MLP neurons of a small language model. Each row is named by its layer, matrix (up: input weights) and neuron, and shows model dimensions 0-255. Each number is 128 + 32 x the weight over its row's rms, rounded and kept within 0 to 255. Numbers have three digits each.
After each neuron's rows, "fires after" lists the tokens most often just before its 100 highest values on Wikipedia text that the model never trained on. A number after a token or word is its count.

L2.up204:093111162108120144091189149151147151077121086133118137150148173117127071132149145062132100164120170143163175114078138097196116102144123110179127159157111088131123171134113210130150134077125167106099110092094140140081121163144092133130153110235106188100123122185106103126122119112091105176128151122106136161120125128064129159082136197169106077100111117101064127115166115165089086180144124155097157125090132138110179106188138117125119100127156167117069128094123136138108189070153117124094056101158090146085171166179143129148176159133179117107159111129156066100163156101145090123075175165141136092130132155112141169116129183101114159118160170114120128124131087148162174121176095090059075091124155179157108183110126138090090088171155072135104144111092125120168160077146106
fires after: " w" 19, "f" 16, " the" 10, " v" 9, " F" 9

L6.up700:160112115150102140130134174061172110091205139156214106122139144075100178117167202122165148170078110167083098149076187180199123158200084099127113136149122140163167102109129124138183106116101137123093125152122115140080157171129156105158116157170117172123131144155124147169166179108159107115135164177121129154117094129149121046141113128153041126037138100124077079129130129083094132117121105095146144098093129127122142132185115130133125208119143129124110124114085085160108185135081103134152085115098122096059148109155155132045177118138153039151078083147132127173146097157124081106108129110139093130127070145122128131092107169141071145108120149162082137155162181110122159128143139122082078132107143127113099089071173128142102127072113126120168120118120116162107106126124089
fires after: " " 37, "d" 15, "nd" 11, "t" 10, "ra" 7, "b" 5

L6.up201:133080177146152098170156146061151132140116111201140203116149102104144123117146079134121135122094135147149092101132149098132087146115112061085143133157197136077102175091153116155182156075072133212076170090136170146106120140129061127107126118099147140128086115200141060093120152123107090122112161121113129165097162162090116146121177120073101142135148141138175066093224132129160141080133174107143113170100118116117085115104149155117079171170066087058091168106075161108147152161110148106122115126087135094127153085081106114108081139164127153138115109186130128176142133106154166168090113176142109104126112115074145093166102087133153148117090155099132068180097126145156185160131068155179156123172181081129154143120114160153093113134095135173167123099151122133140131170149107
fires after: "em" 20, "ol" 15, " d" 15, " de" 13, "o" 6, "an" 6

L2.up511:154125179182158121103111127117096092150090148176122109178080062103134086187158151129087163136124089153099043134134145142093097119127149164115143087087181171061115122167142107111063098151116123151099159112146175085106149118153141108068153143148135101195139161144124170099153137158167098202137160120117170154120157092087141082136158078136110099163120175190070086064128044105147135086152153131121118107074137154167083121153110144116134188159144174087153167113048089138088157126142116123128206164114162170145091102165077135114111154165110087143116144158129140107095112131129132139140165150106149153110169086118144100155120057096179119128109108134131123102098124107122115133169141147138115136115191131105149107189155126186098122036090086118086140125150135137179154167169096
fires after: "o" 15, " J" 14, "em" 9, "u" 7, "i" 6, "en" 5

L6.up731:097131147109134129121121130117143135087142184140089141089148156155136154109118186128101139133128086112098139138148121156112137164113161108195196071178144195148133115155119154101157133082098122175117129168164136178157088099123126095112094113107146108171105141154152181128207101095164136132141110147080179137100198100074122106094091085085082124060131167147129126123193116116165117094155103119131193156063128093151088107121144128162130168122071177175148168091120105170108122124182140135140140107066160160158110129139092151175148209114084119153117144049206164172075102158150167161127138093097184072099150099127114126175106166189099121142155210117140107186157105145155149151119152193140157135101106157139105102143171086094150105154125138127114200136114103114124123116066116
fires after: "e" 13, "ar" 11, "t" 11, " le" 9, "\n" 7, "d" 6

L2.up460:136144130109102128142143167046165154143090133133078151117161190195168083113141056184138157166137163131124123181149093129094095123095110143189183065125120103149123156184132170104094157115149141138158159148149111132137070081078161163144098159104112103144105193119121139133166111161151143045137141144159160059163140139086161105174112172114093113061160178139108036101059110123129144126070152138135172092124199132147132174154143106191101158156142120150229218123140124131126131171148101122147111172122159111097150120130124112145081182170084138156143142098122088125092083089130177081112131143105106140141103122118119130076125145163131119158130117195132140111173113142112149135137172163146170107116132079106066124136096073073153107108142121105107117129122097114098115112083109
fires after: "d" 17, "ur" 17, "ar" 7, "od" 7, "z" 6

L6.up278:133132130118111139132131163149117144133119067127114117113100154120106127113057133102076116090100140135183105082118172149127150123117141170091140136142163163189177099145099069079137078111100091095082098115164089126136141149158151158102102142174133156068092137125126136103146179106141156160141173143096143154137194156120157130130126197108130083114154127112106144155140162114184072063132148093126143101113145148154074150140140154076115209123117108142098133095169093095123095148074064125102098138094109045160135143131162144134084125097150124098106176097127135098221059127111085116109075110106137063085186052127128153148104190164126142141213091152172093095141128130156203127122153143098116103137159123105123128106142154104128129090072212157142158153163112053124080116155183
fires after: " d" 16, "n" 16, " con" 7, " in" 7, "p" 6, "t" 6

L2.up531:123137104168134107118117113080079139087146156145124163157179194148076180066135096140093160103138084203094104149142145095195154175134155138086207148098172108092093147104086072093125141057128088087113110122076095163146156131145124122137111198118093092196102129068199166081143091088132174121072094189139146125188112127140106148143067122107135082119100126148128131156111149118161124073119155095070127144138109085169128085122135170133130117162132123164057110076157160147137139164133209164124117111133120184169079139121136153110131154120110145085189162160151173151109117197098147148124091100143118129140138132126157121104134118096154109113083188094097118160173117193141118119139096118172114148089096134099203134088115107178159130106153097134148131131174078133142108115101157
fires after: "ist" 22, "r" 16, "p" 11, "o" 11, "en" 8, "le" 8

L2.up166:077135103127110141194072104163152081106146131096129149186180199187112128177113122097136131138119159117167164136153129147145169101161102151148160100106133145101112087091125121083175170144097182171089101136094162155142137174141132138112124150155167066129105134167066092123141127146188069087121147144115109139138125193177154099131167127148139103121091148091142146167151132157146110115107132115143136120124171160159106132166132104176060120203119138115140109121096113076127110138103103171156158112151049146174143166124122142131087110074108189160140122099165121102122133148191166121095114149059176145097130111151145103162084182132127073183098146122107112112145103092164193166111134151169083098091145073172148194080090068165089120160109149038178163138145066125091085125167119
fires after: "g" 20, "ra" 10, "s" 8, "es" 7, "b" 7, "z" 6

L10.up52:121153190146127146142173127055142154094111142132113154114127118120169074140144128133115120131174130101042122116113136132094132092179147118081138104166129140103114124150083088173132147145165126117097135184112157105125124107190156159147136081140129104169228132138116181150131142174138155118092102104167128079067099110121155158200144103112085141075179076096151140102182127070181093148148083080106109165103123137135081133171123164115066160146120147120151066112149132125156120124141093135124098133189162110131097062112173127124124168108130091175135097083139101150104172150090134181106167144107109112164146174055068108066129138110108140153126158081137150140078124133126109133134137132143143155204129049086106137126154119149157097225191130197191112168101142117096121088119169
fires after: " s" 28, " se" 21, "9" 9, "e" 5

L6.up935:125118116103115084139133122090146114092175124151162156102174127135180115059092089145120130127118120000179140113097183126155131138138184182179130111065131152087112104085164170147106081102154123171151096123098115148132095145118060081123152178147112129110116090130145157096168143100146151123157131023111127159149088134214139090111111155139140147102097091128116086116153176088133105152207153107136169072069065146102138105118099149163116136195116135164065160145128140129178083122155092140106136131135178159103111149115099135146152162149127132134168108090075140112155089116157108101103152169149139145133069115102170112138135105200107164134127101157091137171188127133098122140141155138116151163139072167153144110074133133149110133089162114122153092085167171111088099111210077
fires after: "i" 24, "c" 9, "l" 8, "er" 8, "d" 8

L2.up749:123143163166114140166100110102134091164160106180149154110139182160087133064109114112115088132137116136116184095125144137102167045129115173129163174198098101094127122105120097137120155128087117130133189099147107128158141144091153129166139189165079134082094118106193125087169146147058215153131164140183149128100093186118175118123041090107111115119105064126175092108128170134098117119063164102131149110105149180091146161075104140140102146072141082123083103149120170124150145137142110138115122118128131140125121046135078144080120120108135094134161110161099103129121116120057138117116156056110055079166111093132173171176169142156135129182156206102119101189144142146174149080141119067136093130110197187143125135136115096143127139118146059131152133132122122134102103105106170
fires after: "r" 21, "p" 18, " p" 11, "0" 6, "ol" 5, "b" 5

L2.up887:129129182110108132188094128134110190117139160094187180150145158109096128089160065126134156109155113116127156128120171108143160083106102131129170167115106150135078131121140165113123134162118166097145131136169094125160080154126165119160107112144172109137155157126142165145087062146150136071178200138111117125159112133088086090117201094147134087088071091141126166147148185192163081071096139081154073090150151133148093151128186113151172111126162112074104139104126103027098135071158116161075074196116119174101120134150170091101127084177150100180113173120088110165119154167146136150130125183117135130131194139166118164134149132124125132156126113129108149083099129100135157095090097168112176067126144116124063128174119160104092120067142168123150148134135163135137119132232182
fires after: "re" 17, " D" 11, " d" 10, "u" 9, " J" 7, "r" 7

L2.up64:108109151075115155096139124149122108116176060121130183111135140127114106102108126101141124104152128133119038130133164147149159149158152140191094149224116162130154128169117119125146116127166169100124163088079103153159091133182205095126122144160154135113120070112114116169124098144134148135141164165123114159166092148136158142080128178091087178116094145065111120094080154094140114125146165088150179153138136123085107139105166175065181177149116118143128140112181076144093134132141153124098120145106103158128156106047096105089149127126116135166127054174134072152067144067146168129129136103084084081152185153127136120111120201160163146164160122135151096131147133128184199129152060140126145104068104112187102198152120113109086134139173149157128201058083140119144150182163112
fires after: " I" 14, "y" 9, " F" 9, " f" 9, "u" 8, "f" 8

L2.up219:136121186138114127131165124138148089108146134095148149087149104130132115138158086149130138072169088139120078115146107101203160108124110173140189127132079099111100178114100130145050099143116157104161121106104094142188092157085147141139116170109162108170103113184057133107134165186104139128108142133200136136149079140063105122110108150118109133118094130094230167121131201094120125091109164085139101128136133184121156087099126146186096108112172077094109149138104146076103069117089092113102126115131136101098152109128171079093165133103118144125087181077100076157199146143137180151098122113072144108135186134125066142163108167142159133117103088131104117175158178138133177104121122121104073105098171104165147142139182076098154129112153114181083089226193150104134138106161149
fires after: " D" 16, "ed" 16, "il" 15, "u" 10, "p" 8, " J" 6

L4.up427:151119142111099125147106146135170123109107148119150067095146095062079121121101112086078204165132086142090111110110106127122105176125130107142118147174126127115166090150153131028140108111133101174132137139167089170100117132171151135084131139163130126110123091131088086067114138160112132131121099118117091137096123158149127093164113119143116173082171121072132111148133115097124136146172124075122214162132091098087075170170121093106094146190114130075146230058165128125095110102175072182096136111056175100151086145105146134163171099172143116139104118135101099119164129159148108158082142101155152157143131130149113140172073111100051216113124135116114116106132083158085101070174184106107122142158117157139134097096207167136107117155097092143124116066100153203130169113086121
fires after: "ur" 18, "mer" 15, "t" 12, "f" 9, "h" 8, "nd" 8

L2.up685:126127144097144133115117137076096132113212103126184102143109131140121160103184166115145090109162101173131107138156131187179157147160126122085099172075065089100106149110103103175129123096177155114127124115181117082100139162146123105131098062160099102160114106138092091126121186075092096123164167131149159127092112159144149149113179167131187098088145162173091152121125105105061179148126164094144117128133054065150139178169112158100176093114163119128176094206085032095136105098078161116097121133078147091131121109213133156115148153107154139057113074145121215134155163162163159142119086150108115141107114124093128152135129153129133157109152140147114122096132112135120146159078149189129168076133092189112086132125164121170161132138101194114120156113128116092113063140098084
fires after: " " 72, " L" 8, "b" 5

L10.up884:154160079135121163160147111101090134109154105125109103087085145148103108146123115104159158122183146117072094127115193170119144084126151103112182168108132114088132138150138124189149133154147122146164173129067158133143134086159120128159126126141150078134151127153119190157100122091099111121169100115180132083139111118156157088095104120068097153080194107190127087146051094125202166148119176111140146122088117153180150109142104100074040168169046145154134096139151188131141159130140087090144152119108121075171114152105118084119155120089100106045128081130133148158119114132144133163163083159184065092066129124120085068182175111133109088174084117157109115120148071085131110135158120133160176145138142162162164101133105092162161156133113078147122153109069095111045154084146161
fires after: " s" 48, "s" 8, " se" 7, " |" 5

L6.up220:196098089159137134172171129090103088091145180102087089109169127154119136168146121112128183152149073110138047155162177175169105171179118099159202161174143104095156126141138122094128176150135108079152183140108133115117123115176122124102117089184121117089148181092112125093167149113134159167149094151142121111130142073102101033142045102122160124138088080143190133157147204113196139153143122179141191127146066047162119156111107169179110122178128142167139072111130128117183115163149153108161096119163160104061094135123128125126099131162144144180140116093131089128114092164112163106139112124141098148118152089110116152180117107130109094130080146154116132148106152152134154158136133089132154166119146137172119167164090081148129094101193103124211194130125148106109108162101102
fires after: "p" 17, " T" 17, " P" 11, "r" 9, "is" 7, " D" 7

L4.up697:080144184074119082144151114058104148127157118119131142149103166141042157124133150114126155174122100092160183108104092144125147169090074158104152142126093101135156165153153181169178148159104183134065113117139136136068142092124148188154160112121140158161134186161105154106152149180116116124121085157068122136115099096116120111115045119134078075139129126125088026123069140098159133123105119097128118130118095210151117185143125147112119158141136131099157113134135157113179182110160079157121118146153131137108194174096120107067129157158159171039108134109118145140116087159113189084092126141163081114166108145197049130131123080138155154100111070141097122145163157098083176080125130138127137118155142144136098166138104083144120138182083107134119102152135151192071144135171103
fires after: "ot" 31, "e" 24, "p" 5, "ed" 5

L2.up239:135123146115132151139102189101100141165116092116046150143126160141193136109137111158135163129111097163145099193124139098157115134125103145124147101173198099137101121079121140158130115072120115120123102121069219144151135068092146096105145128143162079107208157155131086115143133067152157114159089123167155133147093156170124102132103123082156097152128153123107103126128152098066124131138102173119146080170106080139086150157152111144095110177124182072171101127099123141148058137203097139119130101133154136205143111115152150169148083096114161145188199118089163093070140124101099207079126144049141130169189155156112172131132194215137098139085166131134127136110139126128145116084106156167108110075119108092112137166060153142109129110134123083141143174155078082127114141128079
fires after: "g" 16, "x" 14, "ce" 12, " g" 12, "le" 9, "z" 7

L6.up994:067165148122165141114072130020129167129159088129117129118104101137082150132123132079158174142120121133143103097161170156125117132075096134093121132176093094173153173166081095107149117170159100150081161120110154159150162138148215149110136091111160127102137094119055147133140127110132161114108141076079198119117162128147107114169133140116138140162091110148102141099146127098099090126106118171187132123104109130139183180146117138131126116114137138152113105172144126061165063190192147176139163164141164107158127092181157159124102111128172090060084153137123092094172093161166139003091107170109116087173180149188149183143096150096129098085117088126110057104159131147106124123098094147149151134122145110101152152142169084173076141083105138146083117156144176129153133100141169
fires after: "t" 16, "ed" 11, "p" 11, "d" 9, "b" 5